From a checkpoint of a small transformer trained on Wikipedia: width 256.
MLP neurons of a small language model. Each row is named by its layer, matrix (up: input weights) and neuron, and shows model dimensions 144-239. Each number is 500 + 40 x the weight over its row's rms, rounded and kept within 0 to 999. Numbers have three digits each.
Before each neuron's rows, "fires after" lists the tokens most often just before its 100 highest values on Wikipedia text that the model never trained on. A number after a token or word is its count.

fires after: " " 25, " L" 9, " l" 8, " T" 8, " t" 6, " inter" 6
L3.up386:481478481450473516483571465533524463487528476493456494443552524492565542428457504395451509409497526464511502485488438489515438495531504454504481532494572489536480483490557518433482545498533494551461517501508560544508487459502490494513492458436531463551461536528445475539559500506566492521

fires after: "|" 46, "\n" 13, "-" 10, " Al" 5, ")\n" 4
L7.up255:512574538484522522544498461508511448490554487489457509426526518459451452409542445484508528467457540501497502464534392515541477495533497480472510436482513453468524470527504539526536482484510511553473462439600580507480499475506523519454509453528552492460545471384499488452474557523458437465

fires after: " p" 24, " l" 15, "-" 6, " P" 5, "Ch" 5, " (" 5
L5.up711:524519503508475527489521463499547467472452462512485459490497439509466569421422449503522504502505489454447470559566501511506532499512486487556463502532504471466539514551473418544500537516507463544506451482568495544487505558411534457511518482494518499450485517472493484525486533457543557576

fires after: " " 42, "-" 16, " (" 7
L4.up561:496579522565548455437511404482491497434529455530473501443508544528541466459523455524453440407513514551475443543516505497498504456495478513495458493525472515502530544548490521536471507507487539536427480521477463525488451497588484507509529502500485496466489515518515514508418476452478471474

fires after: " C" 13, " S" 12, " s" 10, " K" 8, " Sc" 5, "c" 5
L7.up1012:568445525508509470503441475526546491506539519524524489479486483548477583505542542538529439501448450495534515551466567540486490518449570522485541542535527538514445504476501419485506559509527434490496535521415467500513535452623422503453478443543489485541484529485525573462547492507490535516

fires after: " t" 22, " con" 15, " T" 15, " c" 6, " p" 4, " I" 4
L3.up760:483447463511565480551462529548388501450489539424491457530491458513480494488488501532459520511505517604552520533522470429485511540506606429501466533572480512548451493527569530490482425498469427507488526510575549508497479510483484493467581538419487563497578467515505525521427472494457475555

fires after: "-" 47, "F" 6, "K" 6, " R" 4, "9" 4
L4.up722:503438456463480466510417481534469507499546439547532564469528455510430470506460528528503515577573563474511460466496458463453490537454474502526492571480498506456568473478463457512538442484409542499479467495516543444522521547499512476558466485519449565439529487537535447502454447502485469480

fires after: "\n" 66, "-" 20, ")\n" 9, " " 5
L4.up208:531528505483539495479401450573577489511531531548594539473561472582497479470428566501528540487506545475508459566507458560438497562443537506482580470453535489503453565405547504491567513482444463446512495529571549433464410522460462512574489458495448494521537547510520563473453462503472510546

fires after: " the" 21, " St" 20, " Bl" 10, "." 6
L7.up1201:493564498483483520525468553565447450545488556447524496452510467580517552496466528553442484492538516511496554546473529510511498537529527531521574529495442479558480492528588472448502545573477509607463448511509494504489468526559411516516469458456530486509581542456546544472475486521500453471

fires after: " M" 23, " m" 10, " N" 8, "j" 7, " D" 6, "M" 5
L5.up993:552507530448519423540508437508506457510525482513466524481462475479523502490456472516497459500531465447474488434525490502537489512522564493402570455510529516581557547498474480402486423513571520547470475543514520489487483538572462501534497512489536456516556518515435458498566449487489523567

fires after: " " 55, "." 9, "," 6, " a" 5
L7.up1132:458462481493470444552515448550538604547575471528509562405461500519464510497478591484478462449426484578441489542535509488467511477505442512462473480524563492567484514474558527567508500465450450515458487521496519460520515440468517541553441448566532510471451506453488509479479504521472442507

fires after: "." 28, " In" 15, " J" 6, " a" 6, " S" 5, " at" 5
L7.up42:425494521482496481486525511542421430496493429552482530516490534503460582507523521470470446507558470512573448477557497468573489459506487548487518533419459484523543527513549603533505448468519463496513454513501471409539552484472562524550462475523569553464540490437498496518490471470499395589

fires after: " |\n" 24, " in" 14, "ed" 9, "ost" 7, " |" 5
L3.up230:551504430503498441543540545565507485501588540512486495525485584510555456601488494545484569518527470440491572529544482526520553443521551480495538507513511539484527539489460469497603530500542511531486489522549516443522455564564565509507637512582560501502499469506580486497550531521464457503

fires after: " T" 17, " t" 13, " a" 12, "fl" 6, " B" 6, " be" 6
L3.up1457:523437537543558545494555512574500512493502486484511464526487476503560510497538493500507513547426534599531525480520438466491482525515547451432507456522498539513573479485496513494511480558505481525454476455489555506486547554563470525566523436540423534572533514476473534494512462565515468526

fires after: " |" 40, ")" 15, ";" 9, ":" 8, " —" 7, " " 4
L5.up762:490451533490511471540484501518498498533519496478433540470510482503459535514453548473478480559493513519471525497500498474460505410468489520433510459534501510447522547510499537557585517490535488567468454573553505558574563503458567447543523584384506513451517407494545533509520423476463541472

fires after: " s" 25, " S" 21, "k" 11, "er" 10, " sc" 5
L3.up928:522505508490559499540447563510461551471517508519516490507425465476573430479532484483523491468526504449429506505466494524408486564523495492520536532449436514569506466484463494440458469490583519457497540494507509467479508505450581556528501469589534578501491565544435494502438464424433516501

fires after: "199" 12, "200" 10, "\n" 8, "201" 8, " D" 6, "ed" 6
L3.up929:432553530511494446491450541481524506490494507512476548473562549544496460492488498438424537499536592515514502533523522486495487509527499481478499427451511482547462470465560447590550442562582460503495453457407542499488504543436486424578456439532521500436481434451474523468500494476476588559

fires after: "," 25, " is" 13, " was" 9, " |" 8, "." 7, "w" 4
L5.up72:464474504564605492561531440532474506556529518502541537535532484585510465505552503487432499410510495481481540490565515507505504474478484539481519522471445544532515474487559495486537381521431506443488500625560472495469623542504497449487484565498460488499400461451492499454464505481493510511

fires after: "f" 13, " G" 12, " F" 8, " W" 8, " f" 6, "re" 4
L7.up517:504466429498403527518496543529567545529507467441515506524437508512484473457460496556496463471562506486536532468435468515525554482459493557533507460581478542536467533483542460512462514556452494488532544488497482477469501512461571436509515487520537516419509482474501494516480528555428493484

fires after: "ad" 18, " D" 14, " d" 12, "er" 6, " Spec" 5, "ordin" 5
L4.up1501:519484519549527484508474420512520499529549501455515526514510440470473513447461417452498544495527494462517493476499523517480494558479466560447481523553530466491474508478516510465557580491494497414484543532475534477522484520487502507492464499449465535506547566469530519515474435522510510490

fires after: " Al" 23, " al" 18, " All" 10, "id" 5, " post" 5
L5.up728:474475516514504492440540550537520510464521532470497552488551521474541590470507594482512492475482515557532524518539547494475459453533535497450494538483459527421516499527477469412529479452458494515503536549535467500589552461522442532497487482478540526476525494442552503466487466574480488442

fires after: " d" 21, " c" 14, " t" 12, " D" 9, " T" 9
L3.up958:522402516500500571463476512466507462489531465444461542482558446419511427484611460494503474400481549548518542435496465528520570454502464530528516501496466476556471493480502506491463535489497468505499543472447515495545567544442520534513518541488565442454616442472554474529482461494470528537

fires after: " S" 27, " m" 10, " s" 9, "k" 6, " M" 4, " res" 4
L3.up1185:569547487455436543489530505498515489498522496569509525538514474488499542465545543418521565543491446472480499515450518441501453522481529491493521541563547493463461471475532459476444585501532501518525505494500487474588511471469482565491491503450500520539517488528550510508531430580581426557

fires after: " R" 16, " f" 13, " Ad" 11, " B" 6, " F" 5
L3.up990:517487502533560576513445601537569504479525505533489524475511471468480499487621512493515540488454509483437541543480460579547556498485529512468486511529559524508455487521531521463448520505482468498444470481480522501507420509551497480513451496552478455456538548493453486507578480556505509458

fires after: " F" 16, " rec" 13, " disc" 10, "f" 9, " Is" 9
L4.up199:458429458529496515469553506526499586515533479475555570545483474525491514480408533521552439473551496505544468451486481475508519496535573502499488479532504484563463508551479459473525444588496460435501490550507495503596471460543524504589554581454465552523489507481474541481530512421385405457

fires after: " " 35, "," 11, "18" 8, "ook" 6, "17" 4
L4.up1021:536500514494472525473573483507584479535551433421519540498617461495481492487474464453478585505442531550489510515457539534540524494474486520537541521484439459447493543525560516554547477525488424556566545501445529552490505518515551424496383430485510560534515449541497500563473449543499516454

fires after: "j" 15, "." 12, " Bl" 11, " me" 8, "f" 8, "at" 6
L4.up1015:485510516491527576450508535519438496525508570580497513508460466459530559525554388555417531424501510524500530486535541414505383512518494436449526525549478497518528487485535528451487498518525534523509531503557541464405479589506471497461441458540481515474484505475534494479562493493465470462

fires after: " B" 14, " T" 11, " M" 10, " b" 6, "ut" 6, " m" 5
L3.up582:500557492509538453485518452505538521500520473499427460451527468481513507532504549516590501528559560503486477494476550447497473499516484458460481481518594521463488553479486473519459464471527514502499471460502513462506483547513472483523528545519453478501485512458418524465476493475491491545

fires after: " F" 38, " f" 12, "f" 9, "F" 5, " R" 5, " K" 4
L4.up728:499477477495505497543557520494510567457512493510527502484503449478540483525455510504526526534527538492508530503478458548533569529501506500508488467499565486502502532493415490463521450562496477526488470560556502507496498474532595520522560495553470459500461460477504504493510537504486488450

fires after: " I" 21, " C" 12, "H" 12, " T" 7, " A" 5, "T" 5
L3.up1129:553528435461446455539472481486559575513553474498443518509472464429526480541500487465454573527529558568523408498498498512523543463378574450499521526466448466461460553563497481542540493536499500535471494476500546482506524524528527554523558479526473440506502527541542501488516427477500445424

fires after: " D" 21, " h" 18, " H" 11, " d" 9, " wh" 7
L3.up692:494462562508553548547435466507460474596502487482469470438523530483486538442478491515490599566526511474523442519567516500514562495549572502484499559516508481535427464521482510540542529438497504421522454548552523446487569500475446450549449469471498521556568480518497452495480464493498559484

fires after: " S" 20, " s" 11, " cont" 7, " all" 7, "I" 6, "s" 4
L3.up878:526489539471407454440473490461523501450538490452527468544463523475552520466603467570463501487500491441430494563526520508516501525470575512517603510565474536498508475514489423413539472439465495473500545472472474428461482414535490453525525490542450432485456557500507503531470480548512454449

fires after: " " 80, " (" 7
L3.up1082:494485500518565535494476470573527502483539422450567479557527471495518459445502524474517571441528528541472492487427472487563477488443558479479525478565518540522561493529576471504445488499434494542530509504397509482515500488492413468517468483394521513493490458539467563565500508474488521556

fires after: " F" 20, " f" 15, "f" 7, " S" 7, " M" 5, "ats" 5
L3.up28:507493518494505485445525538540523574506496551493531432579485539542458511457473484488518444510405394427454465433417488492461517520572503511492468447524403463530545511458515469471527518524511608471446513565555477492508467473518606534515483528542481502553493569533495559482521480542517486459

fires after: " |" 56, "ak" 8, "5" 5, "0" 4
L5.up481:597545539525475488531488569473501509496479477483525426523548523436448429430489524510539523494495445489485505493448529410495476543439446512529535488476488473481474543512535492524463457530558544438475435479531512495474537415467431511602474522587511543405505537482482464485509497486466481463

fires after: " " 26, " D" 8, " H" 8, "ash" 8, "u" 6, " d" 6
L3.up234:503557438498490487534467520503550500509568548428522545403450503469467546482481511540475536547533532530508496513499523526490517509508501483499512524493475508550470476474526465525477432550420465519474485569558499542494467522436495441492470487497517481491489519501556484425483419507553541508

fires after: " " 59, "." 15, "," 12, "-" 7
L4.up1241:472509464523527401468533477555521522593573424442513503510540559483487456444504465523534588529442514546448465488567516452466519495456455558521480527493447539525474493590550489500591561501449548476542460496512496555528512530412475539471427534532467535513473460464445538510499519497517498501

fires after: " w" 21, " W" 12, " ty" 9, " p" 9, "y" 5
L3.up1225:464488433520491537468476516552505475512467495487478442562461484528529522435475509494533563557482525550536564504445574559510515506508500524571536443485556529490467491539542477513419502556452482554491534532467452552451477467456578477499454524427456508461461541475524544540449426543508503476

fires after: "," 26, "-" 12, " n" 9, " ord" 5, "l" 4, "ed" 4
L3.up732:484502499485564509407521514559484500539532445408508441502460531533468559472513484407494465551534589536513492457479476490507447536479482442498600511426584470432452490468539532521378444557519564458467564523466552529420462495447515519515505518479510489447501493515545528435499483529447599497

fires after: "\n" 32, ")\n" 32, " |\n" 10
L4.up1082:562492500519490512447494533479529553491500462495422553539520479509511539509455436428461485487533523471456571524480521566443478502483473485492547475493510442505454513478531549530626468568475486528513520546458508468485519554437460483549528532525524516454583457496545490513503504543422444587

fires after: " m" 20, " N" 11, "L" 10, "N" 8, " em" 8, " l" 7
L3.up1426:430424506511496467498492520507541552532522467512429475504566471500479520503538509525503451523515511542520460399516459426534523529420440484519539481492486483520508425470471498532492521507469492466480493564463429448449409578505529505537590482513549523540468437629510553512543532505472527474

fires after: " m" 14, " d" 12, "ol" 10, " D" 9, "au" 6
L4.up108:498524594517426515461489495457502523487545520550507556468494503474521443435454456465443466534500490546498505478472452529445455516548494446450471461517454514498494524513511541508521559579520466523542496419504496448478482516520540416506450507532495534501518475472528525503511569562466530466

fires after: " " 38, "ed" 5, " in" 5, " n" 4
L5.up904:561490506495437534421541498514567492604569512490534488477494493507526516516511510484486583460479499537500590497517463535533521512511465453505474481538462512513554497522563421470478540498500503547500531513493487553532479510519496533439577531465509521451513510541532469559528473575420483514

fires after: "-" 19, " (" 14, "(" 6, "C" 6, " \"" 5
L3.up1381:484512455619503579455547509492539553509510481524520499576431511448564481494531517429462464542478465455516448432455501487515468508486566527514569537475412514476520467528441491479489405514482451461476536565502544567471524502485492471404496488499462526575480403473407429512552442556546524550

fires after: " C" 28, " c" 12, " r" 7, " R" 6, "sc" 4, "," 4
L4.up814:463509477574507518525453514484534527480548439453517555492560540539506535464477511569493541498452468488572460523481396559475459526550446526508456482513486514466525502563548508405476495513494437502550423527438479516510500521518477555486479505491587467475479494458568507563443487468571484554

fires after: "-" 42, " |" 27, "," 9, "|" 4
L5.up85:478518522480475521506525533507497448545481559498361543502527536530531533454484565530500585418554512450498500516478506470507450479538494506390497470538526499499532485428557518499580504562582506583401590508541539512514435502529453515442474542503505473502501488468458522483517546473486490511

fires after: " M" 28, " m" 14, "M" 7, "|" 6
L7.up228:510514542471518545445511554467536479454515535520543484554474456527431534512529489521534433482517552532508518533565522461451494534522467575488506478525497593499463490485429545500473510467493484494454470415464572460535475525469476501594554498520658498526454496473487529431496447494450497503

fires after: " ar" 18, " Ar" 14, " d" 9, "r" 6, "st" 6, "ac" 5
L4.up555:500396458563455463466482431499501578511512479487557547487457522527528502492540502493569514494520423459484523487522439472524475440463525491452496525481520514479545490509549546539517488522458553451485485503576567479455539502480521440486529400487475547506530469524477460442483517483436514571

fires after: " in" 40, "." 4, " north" 4, " south" 4, " In" 4
L7.up468:505526488512503539465447493532502566491528489474515467543441456511508502412569520498506454468512511527473601562577517493498496528469486534531456468514585515543533501599535538468499545486519502477514558441544540493462544570540477483464492500484465552448547461561426411487441518460505483513

fires after: " Gre" 20, " tra" 13, "re" 8, " h" 7, " so" 7, "ra" 6
L3.up804:444486473592554479530476489538489408525479591451485563458475501448401501476526554572531483498536518362461534525602524506539526480449497486462491535565507559444521552561522477562497542511495472510529555475565535525531545521531492457552532537505612471484604499466545490521532465494540477457

fires after: " |" 19, " the" 11, " H" 9, "-" 9, "," 6, "er" 4
L7.up367:517530530578512514550476519551489551516528553456475424479573469402495520505486482514579497448493565502476503537565449548526518454444562476416452501450527517526569580539521551546448513560416500483548483528531471499436550510503501485564545495535478565475488502492521495478489489465469485456

fires after: " |" 26, " was" 11, " and" 7, " He" 5, " to" 4
L7.up1256:576532480485506400496482431520570477500536528466467535461521526446418545516504496523503510524513519534531474549487543544569517496539506442515561511507518522502534467509506555513463470403510497549462417542498518499507402432529480435583521527491476508476499439455479490485509549498500537445

fires after: "um" 13, "C" 10, "A" 9, "I" 9, " Gold" 9, ":" 4
L5.up506:506513568466547517484540542507546580484547483529499519423459573481483499492488535411516522557509498437543541577554488555528580452462489531536503524465461524405494517489478536587461488421495570568541516579503486430532530524511527546593509524497506475551500500477472455563502451518460545433

fires after: " the" 49, " The" 8, "ed" 6, " in" 5
L3.up1418:422479573483557341442542502506573470501578455483548492478401494448506471534466478499567512468500499498509561506561548473475471533562463520554535555523520502460494527484548530493512491525527536520494493534431495507443473484483458466489504552446517498442571479537534519488532506544437481473

fires after: " al" 28, " Al" 11, " l" 8, "al" 7, " El" 6, "el" 5
L7.up413:519546468552529500495492487487521454484516436487545507418493499460468510417600575518445486535404604471477566510500443482451463502583427510435519575545471568454492520517465501492520445449536478545556535589544549486465486514486428486511494539519548478491474494438477477454511504511510507554

fires after: " C" 15, " c" 14, " U" 10, " rec" 8, "C" 7, " dem" 6
L3.up1470:548530535527533427438515494515523571477535436553498525507530549530500493409572516583479469543504506433527432461494535569523590481566454474479532499440520517466522562463467464544505525436502475505495465485452493494506510531514601529493489482495485472476537538526446497517467538458593503430

fires after: " the" 33, " an" 19, " a" 16
L7.up1067:473562401503477452519585538566565535511573496515481495486429488490515581439459462479490445536467487548486439500563521462519486452501491555568540563517514551515499533517446522443458514544541476478466455501498463446460577459488474432550560411586546474457542499494466555517525466459494498527

fires after: " Co" 15, " co" 9, " C" 9, " c" 8, " Che" 5, "C" 5
L3.up1472:478421555524571480566531524482522538531524404479483468499501487522457493468535515580449478453537550448467449528508508512547493507581459495465531501515489578499491529544521515506587554521528449537498509475514523568546530529585547531502504467477498508535477463546485504430493461440524484494

fires after: "er" 18, " of" 9, " C" 9, " N" 8, "C" 7
L7.up272:500493497490495466485540464558441459505487479503508482380506508430422539506519542525480464532480446605552482504501490552497482422495484459536537510492530507516463518480536474513590479474445512482489474439489552429531490548463477478474505497530470466515504470499526475592487473528483541544

fires after: " " 45, " |" 11, " (" 7, "born" 6
L7.up431:513434433493536480477407474496591519458549506489532521506512447450401514523465481473474510442531473487586486532605584470532491541496511480541526512569466554548458466549509435431537484465511501489496472485478521499502448432436476444477445480435552546488494577515523580450485428502516572540

fires after: " H" 24, " m" 11, " s" 10, " h" 7, " the" 6
L3.up1269:476500417532470486476482477549469445577545535472480548477502508502500531478501491523563460495484470444526493603546456486484504512494511509503525545530518505502585481546509564438446452496377488575563472528512510525507592587560540485537515540502447546482555565478455525488451460524460504522

fires after: " c" 17, " Ch" 15, " p" 8, "mp" 8, " P" 6, "ult" 5
L3.up39:475487489472472560472511544474509455522557483508452477485561473550496521451503543537431457533492480441478496471489476536448457569530487503476480479495502498512491568504465506485469556472428522568443501471534534542483551484483533402492450480513516529523539458505500504516493534452569539494

fires after: " " 24, "pe" 9, "-" 6, "and" 6, "K" 6, "b" 4
L4.up619:497431516470488481503464458533458490495514465535554564505412490474533517403543529506514525608511491488453519534472464498461532533435503482506498474488494544477499537498467497500499504571429478560531498526546481492499497462457559466535478495453567499507502458536470495477480555519496509491

fires after: "," 14, "|" 14, " Lab" 11, "-" 11, " the" 7, " and" 6
L7.up132:451545501523556503490519493467432504479527466519530473492575471472457529517478519477421482505481558526502542497487496546524535541575500462470513473447558482488518510477503443506469454532533508471537580541459463540522425492528439505552507488432546475445550534508453526451471478503439544551

fires after: ";" 15, " p" 10, "L" 9, "in" 7, " |\n" 7, " P" 6
L5.up1184:519473469420567493361498522453532510507493566546464440442491474505455493480458470471430483607458539576452504457446482549529507532480483548519536432534491537483508478526519500496556496483482528500484597466517547518498559530478533564510529484511592493492524536507490479532543474461455504444

fires after: " le" 21, " L" 14, " ty" 11, "L" 10, "y" 7, "l" 4
L3.up67:521499495465502513402429508511470514486484512486488557473543491487575494449478496505496491509435512481527596492464447511485530470487458426489514463440507547530499544450514488566507498509444539538479537526490514458475492451470505463537524489432494475465485503540558592570514437483491463514

fires after: " No" 19, " R" 14, "s" 7, " r" 6, " Dr" 6, "an" 6
L4.up423:498488544543462476624521460506478485590494478491557550466539475581495536484457473471515488514464511529466518491489502562469457513482485520423491581483506523469505501490543534513555475545454435519533457476456519448494540434436466558516503535534493552507461446395554541501482450491517547462

fires after: " R" 21, " " 20, "om" 8, " ab" 7, " r" 6, " in" 5
L4.up1420:484461463495455465523540566493519511518513513550519422505529463496451495511445504509510604470516497538484565547519441557571545507564427414522525478501523481509537398468559543463456545508480474540459435490509473525538558416473446490513513535486480484498469469446446474494500470541495462571

fires after: " of" 17, " in" 11, "r" 7, " r" 6, "q" 6, " to" 5
L4.up1396:475464531513504474495513542543473449524493491494563499464546488514590477463518507397467479472558467553488450447513517468439471532521454492540480514431532547543524523547507559443507451501454466533509494512474441483531537513531525534438491495543518562535461480377527509483511507462547550449

fires after: " rec" 13, " c" 13, " C" 10, " ind" 10, " p" 9, " " 9
L3.up1277:471532579520507469476483466455557511518455426498471520424503516540476421465445504539561424476547508493501456538518491557468478518521491523509496508479507540463437508492493485480505545539436576509448564538587476506437509467525488449404566458548515501492488528454557504545509536511580429496

fires after: " |" 18, "." 16, ":" 12, "q" 7, "-" 5, "C" 5
L7.up1460:515461497465498586431551517474534499470553528455532488481478490524581551545447466419498466550460454529500405492525492455498526479484495581516507566508420451494510552522476457577518455516488477553504577542494517505488527540454421534545506527501545470459480453430501539483449477505472524525

fires after: "et" 10, "ph" 10, "el" 9, "ons" 9, "ex" 8, "id" 8
L4.up102:465486529441453525504467529544575444524462578531479517523406552470505583505496491550500491488519410580536430517565491508468472451520423430487554395458510485577511470522513501444482461488507482545511468511464463509497544503503503494483512495498523598480514541529523525489534505531494462582

fires after: " sign" 16, " Val" 12, "in" 11, " N" 8, " m" 6, "6" 6
L4.up333:501469488459502501488461592537544453505511538568483483503502530507451494572517538507448397523491509487538536472509524441491476491481534529461493521513484526568590519582464446531508506496465553543450545451454505479509504490465550489577575510527532463413519512528453571434600454499452486505

fires after: " " 24, " l" 12, " the" 12, "E" 6, "at" 4, " r" 4
L5.up1220:515494516370450525501459517496474444531539490455540564483485470464506511479452482519561553536522516476509411474455497475499521477439503524464500509467499571409482528470574439494490429464535520504483456464493536508482480471459466475519501476466521507496498440510535453467504450497480580507

fires after: " f" 23, " ex" 20, " s" 10, " em" 7
L3.up391:531479527441441474506440451488503498546491501482527540505468480505550551487458421546514516527498521522534539543443534572517439485524513522472582528535488386491506547544450456508523540578464470543506525493550539526414495505404543504430447550494455491520494475499516494508477502550460433540

fires after: " of" 29, " to" 14, " at" 6, "pe" 5, " in" 5
L4.up754:548486507492446499478481522491417402443585558489563420510506497459518454468478509483499568514512517557443434523524528506504493531511519464468504480439500608474536458496540467501468492512490442515526529476514485506500498508509541482451569534540544483460501485463479543524506480524509553494

fires after: "F" 18, " f" 11, " p" 7, "|" 7, " F" 7, "al" 4
L3.up467:481462484511490512471454415495443529494506520495455511505605545453490495541564524583538509496562554531495532514479508479468507450611477567471533546478512481525504538509494533555466410462515553415501502557552472546481521554531497503389507434471549468510521492456506429543501500504529507549

fires after: ".\n\n" 22, ")" 15, " He" 13, " and" 8, " W" 7, "\n" 6
L3.up330:447542493492488546496454479511499516494559550498575509489527468461464477527501520538447473476433504580546460438503494561487455486518488487568532529459545562553512471478535503583468494523475501550426489567532530476495515489470455510563471457523465470520501435425454470536435545466457516551

fires after: " the" 28, " an" 13, " of" 11, " th" 10, " a" 6, " The" 5
L5.up133:448536445574489471509557485472528508498485471474506531468519564485459527502464468454513528546522514497545535435574512461465463496578524501539576503534536589474519502452497543493562469586485501560454496489469481555387487527529530498573530428503526438473545587518508476480523482510490459576

fires after: "\n" 30, "s" 8, ")\n" 7, "\"\n" 7, "==\n" 5
L4.up1246:560527490524534438481472512488484581513510481529498546501493501495461541502493485506506557494502477462472517619429480497583515484509486564586539498525473447535501477481522459535608500489430559544458433516497516456534466484483489554535532520494486462459481596489437537517424486573447434496

fires after: " |\n" 55, ")\n" 19, "." 11, "\n" 9
L3.up544:482531498506549455498436524501585467489471596435479472436525501543512489484448483459462542496439531480488479479467480506441491521437485476550495549438530464511490535544482484475568472514521510521457468600480574518510547544508490432518490481600434578453522536456431514469523499490493528508

fires after: " s" 21, " S" 16, " K" 11, " G" 10, "k" 7, " F" 6
L3.up339:505424457555478506529468579559502526521520491511501455490480447569464463483461523446504516510484568456484538456507477491470502467468534507471540445514487581473509438485510539521496461389482494489521467492470489466485557513463519523550421471532472551441567558499449565476498487510494542418

fires after: " his" 10, "b" 9, " al" 9, "h" 9, " l" 7, " c" 6
L3.up114:563424528604467513518561573496496498565495498561461520499512483472460549502563500445563541480484487526487504542482446545447517528525441493490454524486602537530468480447483514496490468562566487510580486589510517472465521455515543498461471526503488445473509515469459472567497530528494512507

fires after: " t" 23, " disc" 10, " D" 7, " T" 6, " dec" 6, "ell" 5
L4.up1322:465431530434450550482505527516502488424546483458471520439528501494413584525524526430414494554514554490571498506494474505498530458570475545459535478549564498557459488497508496527557511502538361445480501522490569531471511534439493474530485524431464450558535435508484487499494503572490537501

fires after: " S" 33, " s" 17, "ch" 15
L4.up750:498549402559503493477464506530482548467503474532425509529525502514519489460558458479495461430481475496480510473541473419509495507552597478534531459490457540456481506509501462475457521472449506471560504493477507470495531515559590487485490460567490543455480545496532533462441433505437418538

fires after: " " 97
L3.up254:458443426486457485464412490501509525452540518493537513483549450448489500535479507500528543464512465538543508511500536525461497540490489524470515409507514487518544465543516530555524452506518412550377563456545506452561492540369450432552481494416571523472514521573525534506511489510491568520

fires after: " N" 13, "er" 12, " c" 12, "ut" 10, "n" 5, "t" 5
L7.up779:518489515546583481529501485475509542490490474476504517522459526459493579481506533498466497464488519495518522481575510534534456456488443464503473498456524568494503495497494498519513517480476500471510502540526541472516479501474531488519485435462523456505484466526508486479462385526450516562

fires after: " l" 16, "p" 11, "b" 7, "l" 6, " In" 6, " col" 6
L3.up1003:521428498603607499477509470516502476476511533477499518507415553527441532479465512470469511462442514475487459490530485512483507466481473512536493480453504575506491476483460567508455440475547455514503495571459538562545465513490534452475480458508501570515473463495468467580532527479530531504

fires after: "s" 25, " L" 14, " Can" 7, " League" 5, " Sp" 4
L5.up1275:585519524481578420512496422500493542491568489547508517431492548506442529480512499480439515529586544451465531463503501557537520501492560518505480455454491475487531604516557503463437514552465569509504506472429488488504544461509493525489526517464461544483473434485590547463481462467501485462

fires after: " " 30, " un" 12, " dis" 8, " Sup" 4, " the" 4
L4.up976:489602468545468489468545438490476482444542472563550524555494498488554499438453545526536409435502457521502441504495436505482562476510500512464490577457513550411489510593526434479492560521503497477547556533431474494555458500525539527460451488485549491485570516509481492508529481533526498512

fires after: " Sh" 16, " sh" 11, "ch" 7, " sim" 7, "il" 6, "b" 5
L4.up139:471410528561560487484514497506408565439463481535476563524430468542469481381488482463443483444529521513476480520420501571574468446518555469509501576456477559583482542502529527501455509520481521410592472505538482515526450520471526453446422447510488519511535467442465437479515481502414520505

fires after: " T" 20, " t" 14, " H" 13, " F" 8, "T" 7, " S" 5
L3.up526:452473526475556523503455480560495513453539433531477479512510526528478500468470495497503478559576491512549481474560445503528519538514485461539515506582462466533443492493568480511522509431432459615528467519515534514536493510501528494466513354494505528544433527473585489516448525562486489546

fires after: "\n" 23, ")\n" 15, "ig" 6, "in" 4, "l" 4
L4.up166:548525507513498414436449494531443500544574507511480515438514479470476599493448455495491494549470515499534610528465548488424472485549568466444498583489493555473485482485469458569546505559523543480510514516491464461510542499549460456484449549502451495439480508496521529484444488490500417492

fires after: " B" 21, " T" 11, "k" 8, "T" 4, "ett" 4, " S" 4
L4.up19:492475498427482515476478478512503549421540462486497472523474504451522547505472461458550491558574478475528552558515521483458522478491650474496562538477516508569490483427525458526506534581494505530496519493509522447528590502437551507470557469498515504507502481514513494447448499470473523450

fires after: "in" 16, " N" 13, "n" 9, " rec" 9, "c" 6, "iv" 6
L4.up368:479516553505514510572471501468468566453502547525532536462534485448415617488492490548542448509460516495529446541508453498561551475570544476486483516490537568471532469568535496573563523539521497498544511477524512510519427518517486502569512439579519456436514495486450507448507486494492494489

fires after: " " 42, " the" 8, " f" 5, "|" 4
L4.up173:484536495473457517521550480454549529465572508515515511488450416516414557474456497561541572486453512540536446516481499515537515513419473479524582483509544603472461473557507443490450498532491566477539372508524504490522498548459460479431572552559512497482487563520540483464440493461514480528

fires after: " M" 14, " b" 11, " St" 10, " R" 9, " m" 8
L3.up1085:457504511494446542524501477502507450554569504490551529452448488473522542454456491531531511565556545489455564497540485516503476469451492520607494510561487566474487484476486586479403544500506464430519467439453612462521531526409435502522448454451494522486494439448529447471541455515504457517